config = dict(
    num_hidden_layers=12,
    rope_theta=10000.0,
    qk_norm=False,
    init_std_o=0.0188,
    learning_rate=0.000672,
    max_seq_len=1024,
    train_tokens=1673000000,
)
MLP neurons of a small language model. Each row is named by its layer, matrix (down: output weights) and neuron, and shows model dimensions 170-297. Each number is 128 + 24 x the weight over its row's rms, rounded and kept within 0 to 255.
A block is one neuron, or neurons of one layer that tend to fire together. After each block is what it responds to, as a language model described it from the Wikipedia text at the highest values.

L6.down109 [165 127 131 129 128 137 130 122 148 113 119 137 159  95  71 151 124 134 149 185 108 112 154 147 138 114 134 126 122  95 133 120 151 110 122 123 102 146 127 149 158 102 147 145 141  96 165 118 107 104 118 103 121 143 149 113 129 148 122  88 120 150 148 125 120 134  91 134 169 157 138 115 143  84 112 104 110 132 156 146 111  97 176 123 150 135 118 129 148 155 104 152 133 174 116 167 128  94 128  98 138  98 126 120 147 139 158 118 191 163 103 131 113  98  97 105 103 124 136 137 118 141 124 110 134 160 187  99]
L6.down288 [139 149 145 145 103 123 101 125 176 110 119 121 115  99 107 138 113 134 132 144 141 168 166 206 153 156  97 131 148 120 120 114 158 153 110  84 180 192 144  81 157 139 142 152 186 136 129 159 112 134 104 128 118 109 118 160 139  75 118 151 128 114  80  82 120 135 110 146 121 138 124 119 106 138 107 150 139 162 133 122 105 118 123 167 159 134 151 172 109  96 137 151  96 143 135 159 156 123 130 104 122 106  88 105 156 127 121 145 125  88 117 144 101 140 155 165 150 150 120 125 144 144 116 128 159 106 137 127]
L6.down441 [120 167 133 139 150 111 144 147 115 111 132 135 106  80 124 177 112 121 131 132 119 124 116 134 118 149 171 144 129 127  97 162 103 137  89  90 124 125 136 141 131 157 100 145  79 111 125 167 107 139 121 146 162 141 117 120 168 165 112 102 119 109 118  92 134 129 157 124 100 116 172 112 122 116  81 107 129 136  80 123 171  89 102  93 122 189 130 169 144 104 106 110 116 143 149 124 172 140 160  65 122 154 122 134 107 139 118 128 151 130 121 120 132 144 174 134 138 124 111 138 155 141 140 151 127 107 100 135]
L6.down507 [101 107 137 152 158 163 146 148 189 142 123 106  81 139 131 130 110 140 147 136 126 142 153  92 107 120 163  98 134 115 112 131 166 140 138 106 150 146 162  71 135 150 163 115 101  92  94 125 129 142 134 116 129 132 153 113 149  93 121 129  72 100 136 103 161 138 155  90 126 158 156 144 148 126 131 147 122 148 126 131 153 137 141 161 159 158 171 134 136 146  63 133 116 148 117 126 121 115 143 162 155 127 131  93 141 116  94 108 136 157 127 134 128 145 164 122  95 116  59 134 103 112  93 121 130  94  93 106]
L6.down680 [139 152  88 125 167 130 155 123 129 104 140 117 110 144 110 160 127 147 154 143 150 137 143 118 131  87 129 139 138  88 128  78 124 155 137 135 122 140 148 107  98 148 149 122 109 155 125 144  97 119 133 155 139 116 147 127 137 101 121  97 110 125 137  94 192  96 150  97 117 121  93 135 110 147 136 142 130 155 178 147 147  96 160 141  95 126 149 102 105 158 134 124 117 131 137 143 121 162 126 170  66 109 116 127 119 123  76 130 129 106 137 139 115 165 133 134 180 129 146 118 124  91  78 119 129 168 123 115]
L6.down1346 [159 152 144 145 159 129 121 121 149 136  73 117  86 150 111 161 109 120 122 142 154 113 167 112 106 118 107 138 120 119 117  93 144 108 101 116 153 121 154 140 134 121 155 135 148  99 125 123 123  95 110 104 110 138 128 114 114 131 127 104 119 112 133 113 138 130 126 141 170 111 150 116 138  84 120 136  58 138 125 132 126 136 129 145 105 147 151 179 104 114 104 138 100 162 126  89 109 127 147 122 130 131 141 164 161 143 106 136 127 148 132 112 110 111 139 136 106 106 159 147 120 101 121  99 108 146 118 113]
L6.down1400 [111  96 185 155 140 113 159  98 153 127 117 101 192 122 106 158 137 165 162 130 130 115 134 101 134 121 105  98  99 128  84  93 128 118 156 117 142 111  95  99 162  99 148 137 141  97  99 132 136 133 121 115 140  79 122 148 157 113  99 121 130 102 137 130 109 129 175  99 172 126 155 154 140 106 107 122 133 181  84 125 116 131  98 132 124 136 146  98  99 159 108 145 164 174 151 118 121 117  97 142 117 116 160 127 162  95 115 136  85 115 125 101  92 148 124  87 128 107 100  96 142 127 152 127 118 119 132 131]
L6.down1483 [111 118 125 123 138  75 171 135 139 146 127 131 119 129 131 138  98 128 126 115  96  84 121 133 122  87 140 124 129 166 164 132 137 156 110 128 102  79 100 155 120 183 155 183 114 143 134 131 148 163 107 148 119 132 123 153 139 124 142 123 148 159 179  70 118 146 151 142 147 114 151 132 130 125 135 126  98 117 125 126  67 169 137 150 127 143 111 148 134 146 163 172 162 141 126  97 121 180 123 112 114 142 156 131 116 177 123 146 133 101  94 126 117  83 152 112 137 140 135 114 121 132 133 125  86 152  85  83]
Responds to: Place-name starts, item ends. Fires on the first word of multi-word place names (South Dakota, San Diego, Fort, Big Break), and on sentence-ending periods and list-item line breaks.

L4.down234 [ 90 140 115 115 107 155  99 141 145 143  97 162 101 127 118 119 102 139 123 107 169 151 155 119 143 144 155  95 144 148 142 152 103 157 135 108 125 152 172 110 117 137 127 143 161 164  90 160  54 149  97 128  88 118 131 151 110 110 164 127  97 125 140 124 155 158 129 101 139 129 109 141 140 114 144  99 113 124 124 136 142 146 134 126 147 119 150  92 163 154 159 122 129 121 118 125 139 158 120 150 146 156 116  84 145 105 131 161 147 170  90  84 160 149 125 136 125 123 127 138 124 129 118 129 157 133 122 147]
L4.down398 [ 96 135 109 114 117 126 120 126 115 126 135 144 134 117 115 140 146 143 148 106 123 171 139 115 148 146 174 123 118 115 110 168 136 150 103 102 108  99 154 125 125 108 141 172 132 125 118 128 117 138 107 126 136 163 123 159 121  97 164 148 146 120 101 145 128 103 138 128  94 133 117 123 108 159 123 188 118 113 138 123 166 154 126 115 102 116 126 114 133 130 134  87 128 103 101 160 133 131 121 114 137 125 110 122 142  96 125 148 132 107 157  84 150 141 149 148 116 119 130 142 136 156 117 151 120 114 144 146]
L4.down517 [126 114 135 114 120 132 116 112 131 146 143 144 146 122 103 119 146 136 129 126 123 137 136 124 124 131 125 138 130 126 112 164 156 118 121 136 113 133 166 135 127 132 138 134 131 133 118 125 137 121 153 116 131 136 122 152 148 130 146 150 166 124 111 156 132 125 127 150 122 122 127 125 139 144 144 142 124 115 120 130 135 134 168 103 130 104 134 112 128 139 139  96 137 114  97 140 131 106 135 107 126 118 127 131 133 119 133 130 118 117 151 113 118 139 136 144 127 134 122 132 141 138 134 134 126 122 141 165]
L4.down624 [134 127  91 166 141 168 129 116 124 102 106 174 109 142 150 155 145 120 117 129  85 117  85 132 149 124 154  88 156 125 134 131 130 124 124 130 141  88 129 119 146 121 118 102 115 109 127 125 103 124 130 127 141 112 159 121 101 142 132 131  80 121 119 152 158  81 125 120 139 131 114 179 156 172 106 125  88 139 167 134 124 184 119 109 122 128 144 144  88 155 129  72 109 132 141 117  95 131 129 115 128 150 158 101 173  95 124 140 102 111 138 147 149 140 155 150 145 119 104 118 115 146 116 124 120 117 112 151]
L4.down696 [142 128 128 146 110 140 116 142 159 137 145 137 139 147 117 101 141 126 141 110 126 129 131 129 139 139 117 135 135 135 139 152 136 141 107 119 124 124 146 127 112 122 133 134 115 133 126 105 124 126 129 125 116 139 124 135 144 143 155 153 143 104 136 148 129 134 124 134 123 137 140 152 128 125 118 142 105 113 128 132 117 137 134 127 127 132 131 110 128 132 123  94  90 135 125 137 129 134 125 108 137 145 113 140 134 122 137 124 129 137 138 107 130 140 126 139 128 137 121 137 115 140 147 151 144 125 127 136]
L4.down898 [137 127 122 122 112 120 115 116 124 136 135 158 129 124 108 109 144 132 113 126 145 141 114 128 136 128 122 139 132 127 133 141 137 124  98 121 119 130 136 116 110 108 129 142 116 127 129 114 140 119 145 132 113 123 138 128 137 143 133 146 156 122 120 136 130 111 118 143 131 134 118 144 134 130 130 133 117 141 127 141 148 143 152 101 104  89 120 113 148 108 127 121 126 162 106 146 113 122 126 126 130 121  97 125 148 123 129 132 128 135 133 119 121 131 119 135 128 144 126 138 116 136 128 123 134 136 141 130]
L4.down910 [127 132 126 116 110 126 121 125 119 138 139 139 146 114 100 131 131 126 123 121 119 140 135 129 131 137 128 121 116 138 118 159 156 124 109 133 119 121 160 137 114 130 133 141 136 137 120 133 141 117 146 110 126 138 119 133 135 127 139 164 154 119 110 135 128 129 122 140 123 127 131 139 140 151 150 147 127 117 120 115 148 138 148 108 125  98 132 122 144 139 133 105 126 119 113 134 122 133 126 120 133 125 135 136 135 132 142 120 122 110 148 111 125 150 119 150 135 130 132 135 132 147 127 147 144 131 127 147]
L4.down1639 [135 117 128 125 125 132 123  98 129 149 152 143 129 122 105 108 144 122 128 134 122 128 132 113 125 151 126 136 105 129 115 169 146 129 121 128 119 123 153 126 119 124 144 131 118 135 116 132 131 122 145 118 130 139 121 137 133 136 140 146 166 120 109 155 128 132 130 156 130 124 128 132 137 145 148 136 123 125 127 125 136 120 154 117 120 113 133 121 127 126 132 109 128 113 107 152 121 121 121 121 120 110 113 135 127 130 139 120 120 121 152 101 116 121 131 155 131 142 114 121 127 142 145 128 131 123 130 151]
Responds to: Sentence and row boundaries. Closing periods ending factual biography or history sentences (often before "In", "The", or headings), plus pipes opening new wiki-table rows.

L6.down24 [172 124 155 126 136 127 137 170 115 155  96 123 138 129 110 138 119 132 119  70 154 207 159 110  93 129 112 164 120 136 142 134 141 155 130 128 165 152 126 109 139 147 131 159 107 124 120 118 112 130  83 119  92 129 110 101  92 112 148 116 122 117 112 111 120 111 124 107 117 178 136 121 110 139 146 155 112 151 106 151 126 129 104 116 131 100 124 156  98 171 174 124 114 147  77 157 145 133 165 145 121 154 143 146 159  98 145 178 155 159 123 109  58 114 145 143 108 124 115 140 125 125 140 120 122 110 138 170]
L6.down211 [123 135  96  98 140  82 144 113 155 145 121 126 119 116  83 131 143 119  95 109 123  99 109 120  92  89 112 151 101 155 116 145 119 159 105 140 122 125 115 146 155 117 155  85 100 138 127 101 101 126 110 122 125 130 137 134 137 126 127 130 118 169 143 146 131 135 146 147 100 145 151  90 119 130 127 143 160 160 178 150 140 114  85 105 164  85 120 108 135 165 131 129 122 101 130 151 167 107 107 136  95 125 208 128 113 137  88 112 110 102 114 128 125 146 130 132 143 131 113 160 162 130 133 125 131 183 100 140]
L6.down437 [129 143 159 144 106 128 131 177 116  85 106 106 142 121 117 150 148 107 137 128 139 128 138 133 153 154 148 131 126  93 100 146 138  96 125 118 116 135 119 197 176 153 126 119  89 143 151 104 120 176  96 171 202 133 129 160  76 117 131  84 114 111 159 127 140 122 100 105 125 174 105 135 159 111 116 136 132 129 131 120 105 143 137 118 177 132 159 127 164 124 118 144 144 149 141 113  90 138  95 179 106 120 161 139 147 136 132 134 101 152 118 133 124 104 135 107 140 120 158 181  69 133 119 117 169 184 151 116]
L6.down586 [135 147 139 129 129 123 150 170 132 118 107 116 166 132 151 128 134 158 155 132 133 124 142 160 122 121 151 107 114 106 149 125 108 141 134 132 110 167 126 165 120 110 127 110  93 140 128 130 112 115 109 119 155 112 150 144 127 126  89 129 112 164 137 122 121 131 143 113 117 128 128 120 135 121 116 169 130 141 125 134 124 112 108 139 169 118 125 123  75 181 134 140 115 120 150 135 147 109 122 132 133 117 166 135 103 140 128 141 112 102 117 126  84 141 148 100 162 132 140 134 126 121 131 129 144  88 120 151]
L6.down742 [122 155 126  82 118 153 105 113 127 118 121 119 143 145 163 138 114 160 120 140 139 113 104 154 124 102 119 140 151 112 119  91  97 135 130 147 130 163 132 149 128 152 169  94 141 161 118 124 122 108 111 104 134  90 132 122 127 138 113 145  91 137 134 116 132 118 140 113 154  99 147 118 113 110 128 126 154 135 154 148 117 128 112  92 152 123 135 120 129 120 150 116 137 147 148  93 150 124 135 108 128 170 170 137 159 137 174 186 155 112 111 151 102 116 124 114 127 111 128 151 146 127  99  77  94 112 118  78]
L6.down1323 [109 125 113 114  94 126 130 123 121  98  81 127 139 149 139 153  87 181 145 132 105  90 154 130 160 117 116 152 161 113 109 162 119 174 133 132  88 144 128 205 124 131 152 149 186 199 136 105  86 159 118 108 132 129 162 121  60 106 119 165 102 129 148 148 147 120 144 161 159 135  85 135 178 118 130 143 122 150 106 140 104 124 132 106 137 139 130 112 111 162 107 131  96 107 120 152 109 112 112  93 105 128 124 118 137 142 156 111 132 151 132 183 114 158 133 128 147 139 150 107 147 118 103 135 112 123 139 110]
L6.down1602 [ 90 133  78 149 131 120 182 147 139 125 130 144 135 147 165 172 143 116 128  84 122  67 144 142 104 139  99 129 124 116  93 120 136 133 140 135 123 143 131  97 127 142 133  76 156 108 181 148 145 121 129 185 117 109  55 158 123 150 151 155 128 124 103 161 177  78 133 147 120 122 136 155 111 159 120 178 128 112 142 112 149 131 177 105 126 116 159 120 157 137 130 141 143 156 103 115 114 106 108  97 153 131 130  76 109 123 159 104 152 135 114 146 119 156 130 119 102 125 125 141 104 131 121 123 155 126 100 182]
L6.down1915 [ 63 104 166 111 159 111 122 143  98 102 178 111 137 131 193 149  99 147 107 134 148 109 129 104 128 119 137 155 152 152 152 112 155 103 114 190 123 140 141 144 149 112 142 120 140 170 147  96 139 140 123 110 120 109 157 129  99 148 119 169 149 114 189 141 142 137 153 143 119 174 116 106 147 116 128 157 123 119 119 116 143 163 127 136 152 155 128 152 135 129 159 152 115 159 159 149 109 138 169 119 145 105 135 115 118 142 164  99 112 152  93 132 155 149 126 151 133 105 115 143 103 142  83  68 127 132 105  94]
Responds to: Newline inside bullet lists. Line breaks ending one dash-bulleted list item when another item follows, as in film credits, band personnel, infobox fields, name lists.

L3.down853 [118 153 101 112  88 130  90 165 112 141 145 114 133  88 183 133  75  90 131 127  96 153 136 128 117 121 104 164 130 110 101 145 104 140 121 124 169 101 133  97 162 137 144 148 121 112 126  66 142 119  96 144 119 118 123 147 105 117  88 106  82 108 139  89 171 133 165 111  92 155  89 148 147 128 150 147 157 118 136 130 136 116 114 159 126 116 105 127 134 156 155 142  69 155 139 111 115 166 101  89  69 154 144 117 127 119 141 110 116 125 112 135  98  98 156 112 130 139 117 142 105 133 112 105 149  88 113 147]
Responds to: Line ends in lists/tables. Newline tokens closing a bulleted list item or table row, usually after a number or name, before the next "-" or "|" line, e.g. personnel credits and stats tables.

L4.down274 [148 184 138 137 131 137  87 118 109 105 131 150 150 132  94 110  94 126 119 131 141 157 131 169 165 137 115 112 125 129 110 153 152 149  84  83 100 168 107 107 144 167 137 134 138 131 141 105 127 124 126 126  96 136 134 132 147 136 152 111 145 152 147 110 154 139 147 124 153 110 101 138 145 149 133 163 153 120 118 137 136 110 127 100 157 148  97 101  98  88 188 117  98 113  88 138 114 161 108 105  91 161 105 145 129 157 111 147 151 141 146  92 114 132 135 118 184 116 143 142 125 118 136  98 110 144  75 124]
L4.down423 [136 147 123 140 169 144 129 140 139  75 120 119 173 140 124 105 125 141 121 107 133 132 142 137 167 154 110  89 177 145 121 110 121 150  77 130  93 126 126 146 134 157 137  89 111  98 128  84 153 146 158 117  95 133 172 109 131 116 150 114 116 120 152 150 163 114 115 103 125 144  86 168 143 144 110 170 124 117 114  91 143 144 108 126 115  88  90 118 139  89  88 134 141 149 133 132 109 154 157 108 151 125 129 116 132  91 148 103 154 170 147 100 144 128 128 123 150 104 146 131 142 141 101 112 139 138 173 115]
L4.down474 [113 110 131 114  96 137 124 116 129  99 104  95 148 147 146 144 162 149 162  87 126 114 132 131  87 137  94 125 113 129 125 115  80 138 145 132 132 132 148  98 139 121 153 136 136 128 129  93 147 125 120 124 101 109 107 144 119 111 178 143 163 126 154 125 163 155 123  90 120 135  96 106 147 124 109 183 136 127 119 119 162 124 110  84 138 125 126 140 119 160 151 123 126 124 148 131 132 119 147 153 163 120 139 143 132 110 143 142 108 134 150 165 121 109 153 118  95  99 153  61 111 109 124 106 134  79  90  52]
L4.down535 [133 165 146 141  99 109 135 107 114 109 127 133 131  84 130 101  75 120 141 133  79 138 150 138 159 104 142 136 157 121 113 116  98 197 131 115 110 140 114 137 115 150 151  84 145 138 125  91 129 124 121 156 122 165 154 118 119 140 133 166 138 142 112 122 140 124 141 146 101 159  72 156 149 146 143 146 126  98 123 118 114 169 105 122 140 172 109 121 139 118 188 120  89 100 127 138 110 182 138 128 111 138 129 117 119 137 139 134 115 139 148 149 103 129 161 115 115 109 114 157 115 107 108  83 102 138 116 107]
L4.down593 [176 135 140 161 116 134  74 156 107 144 111 125 128 140 152 143 126 135 119 134 119 143 169 107 104 136 118 100 125  99 144 140  88 121  58 139 163 152  50 119 123 149 117 108  92 167 133 112 143  86 133  97 159 139 128 123 117 153 158 130 151 124 144 127 118 113 164 115 131 121 110 147 145 108 117 155 111 144 146  82 129 125  59 175 109 143 116 133 132 148 120 124 122 129 174 155 156 128 158 123 122  97 158 138 155  81 161 128 133 121 106 141 106 117 132 127 132  84 123 101 151 126 123 100 109 133 138  93]
L4.down1242 [120 130 168 171 102 116 117  84 178 147 115 131 160 119  95 136 148 134 194 134 112 101 147  83 122 166 119 119 152 140 113 140 147 104  87 121 136 114 114 120 159 133 150 138 113 194 109 147 135 113 130  76 106 125 171 111 137 122 127 146  94 124 107  87 120 109 163  76 127 127  71 152 124 150  96 151 101 108 161 147 124 125  62 158 162 140 120 118 134 151 147 152  88 144 144 107 156 169 105 138 120 194 178  84 147 162 123 153 125 133 142 109 134 131 120 142 151 117 135 150 114 148 141 130 116 138 134 145]
L4.down1295 [128 149 127 106 101 144 144 143 137 104  99  52 133 129 156 114 151 121 150 103 126 145 171 147 114 126 127 127 120 190 162 169 141 130 100  93  81 133  76 130  96 150 103 146  81 124 131 126 128 153 127 130 131 146 128 118 101 126 152 113 161 150 161  97 134 166 151 115  94 134 126 132 113 116 124 174 101 106  76 130 114 155 103 139 138 165  95  94 137 162 115 120 168  92 139 159 127 175 127  99 171 118 146 121 101 148 152 132 162 152 119 141 108 148 159 134 142 130 135 126 106 158 105 138 128 108 151 178]
L4.down1351 [ 98 149 115 126 100 143 127 144 118  85  96 157 144 144 125 123 144 101 127 130 100 115 134 125  92 125 126 101 106 131 112 150 162 152 132 103 109 129 147 130  91 117 115 101 140 156 128 102 131 154 136 103 143  76 156 111 121 152  82 137 102 165 153 106 129 103 125 147 128 121 102 115 137 123 139 171 111  97 121 128 156 141 156 107 110  96 149 142 130 133 122 137 111 152 143 131 119 144  65 102 162 148 134 162 125  85 151 148 143 134 121 110 101 129 133 103 101 134 153 136  59 114 113  99 110 100 164 128]
Responds to: List-item line breaks. Line breaks ending one dash-prefixed list item or table row when another item follows, as in infobox fields, career clubs and cast lists.

L3.down1509 [141 120 142 103 135 125 116 129 139 142 167 153 174 126  72 106 129 117 124 149 114 109 117 106  95 145 171 117 132 138 145 154 176 118 107 136 112 124 157 133 138 141 127 136 129 107 110 111 149 116 136 124 130 136 143 150 146 129 168 155 177 135 125 142 137 103 136 143 119 144 109 131 136 113 133 124 135 134 125 125 137 129 143  63 123 114 110 125 158 141 133 103 141 113  75 118 131 130 124 110 147 109 152 140 138 122 138 140 127 133 112 124 117 132 119 143 131 136 129 147 119 145 139 114 119 128 142 153]
Responds to: Item and sentence ends. Punctuation that closes a sentence, list item or table cell, such as a final period, period plus blank line before a heading, a closing parenthesis before a line break, or a table-row pipe.

L4.down335 [138 143 137 136 132 137 124 108 120 128 140 130 162 131 117 169 158 132 129 135 129 122 114 123 119 144 120 133 146 159 135 138 124 161 138 124 129 167 133 105 134 113 121 122 121 132 117 143 139 118 117 146 140 127 128 133 143 112 136 146 182 122 123 173 114 115 136 108 125 130 112 145 115 164 103 136 129 127 105 121 141 120 137 102 144 100 116 131 106 127 128 139 153 138 153 118 122 105 107  82 167 123 104 133 111  98 136 138 122  95 122 107 147 108 126 176 113 145 126 113 132 137 125 152 138 144 126 141]
L4.down558 [179 115 140 129 105 117 171 154 143 127 111 132 152 120 111 136 155 129 143  98 153 110 115 180 129 145 107 100 123 133 139 111 152 126 122  98 136 140 157 118 129 147 139  95 148 128 114 145 155 112 144 170 161 131  71 119  73 110 123 138  99 140 101 124 114 157 110 103  90 113 109 101 120 145 110 132 121 105 120 122 114 126  70 173 134 168 117 136 103 124 114  90 112 136 109 130 131  87 136 151  65 157 168 133 148 111 142 129 114 157 158 154 138 125 113 112 117 126 114 128 101 116 116 161 121 115 132 119]
L4.down962 [104 141 167 116 124 150 144 124 160 173 153 179 133 157 116 144 146 139 146 109 114 121 112 164 184 133 128 147  80 115 129 115 138 111 125 103 119 150 126 133 118 102 164 116 105 164  88 108 133  98 133 119 146 131 148 117 138 125 146 139 155 165  81 126 107 178 192  97 135 122 160  94  86 120  91 113 130 110 154 145 164 104 132 167 120 106 119 146  82 137 151 130 119 119 152 126 154  82 101 142 119 138 156 157 104 161 106 126  64 121 116 152 152 185 179 124 116 117 133 100 174 117 104  99 143 111  97 116]
L4.down1328 [ 90 133 171 141 147 127  98 128 137 123 136 108 124 132 176 133 115 124 117 105 133 161 140 102 108 125 126 152 124 139 147 133 114 120 105 150  98 111 165 135 140 116 108 142  85 130 111 178 119 126 156 150 134 122 130 110 113 143 140 111 165 177 130 129 118 120 122  68  93 128  82 211 165 140 110 118 114 123 138 123 137 131 116 147 160 128 142 142 100 118 134 117  63 172 161 147 170 119 131 168 140 112 139 162 144 154 137 131 149 204 112 139 168 134 113 170 116 166 143 117 126 132 145 141 115 144 163 133]
L4.down1356 [107 145 166 110 165 141 111 151 135 154 153 183 128 112 115 143 112 114 136 109 139 165 138 152 184 149 142 114 125 146 148 134 130  90 173 130 158 135  95 154 128 132 121 110 103 132 121  61 128 141  97  75  96 114 149 147 133 121 135 111 142 124 163 158 128 163 142  99 129 155 123 128  92  91  89 124 121 106 101 142 127 135 128 132 118 106 131 103 132 133 150 126 116 105 175 115 101 127 120 117 105 167 110 141 102 151 106 147 109 119 102 134 144 170 145  98  87 118 177 137 128 152  72  67 165 135 122 147]
L4.down1645 [150 104  99  64 144 127 142 148  69  96 137  76 136 121 148 107  78 139 113 172 131 160 150 154 117 133 138 119 144  81 154 127 159  68  82 141 142 114 111 142 141 104 112 174 118 103 161 187 127 157 107 146 152 145 123 111 110 121 116 110 126 163 136 133  90  71 134  91 134 154 147 132 160 115 149  86 131 126 117 128 140 127 100 109 117  96 110  90 158  89 101 164 133 133 112 115 135  70 158 128  99  75 162 118 102 124 126 104  91 120 104 137  79  82 105 108 119 130 129 152 144 141  93 109 147  99 119 132]
L4.down1684 [101 106 110 123 151 132 118 133  90 168 123 117 181 144 185 127 156  77 101 124  97  92 106 130  80 106 124 120 140 107 157 112 149 120 152 116 143 128 142 136 147 114 124 175 129 144 138 161 153 128 106 164 160 127 145 160 139 175  81 118  89 174 126 148 113 155 100 114  96 135 109 131 166 119  86 132 105 118 153 143 132  94 127  95 139 113 125 145 121 149 110 141 123 135 172 147  98 152 111  67 101 154 122 153 125 126 137 147 112 122 126 140 128 158 134 148 121 117 153 126 108 129 116  91 144 114 166 127]
L4.down1966 [152 138 152 105 123 125 129 124 113 123 164 115 129 138 145  93 112 127 109 125 131 126  98 146  95 119 142 156 136 124 102 145 110 101 109 127 130 115 138 127 123 119 122 131 142 153 105 134 117  91 158 110 145 112 132 137 152 134  93 111 124 121 150 119  94 129 148 154 132 131 125 147 120 111 158 119 120 150 155  85 131 122 141 136 163 103 123 114 127  98 151 128 138  80 137 119 123 159 105 129  83 123 173 136 103 171 125 155 152 148 170 142 105  96 154 118 103 115 156 150 106 183 146  75 114 156 129 179]
Responds to: Opening quote, dash, bracket. Punctuation or a bare space that opens a quotation, parenthetical, dash aside or number mid-sentence, e.g. dash before "it shows", "a before demon child, ( before 1/3.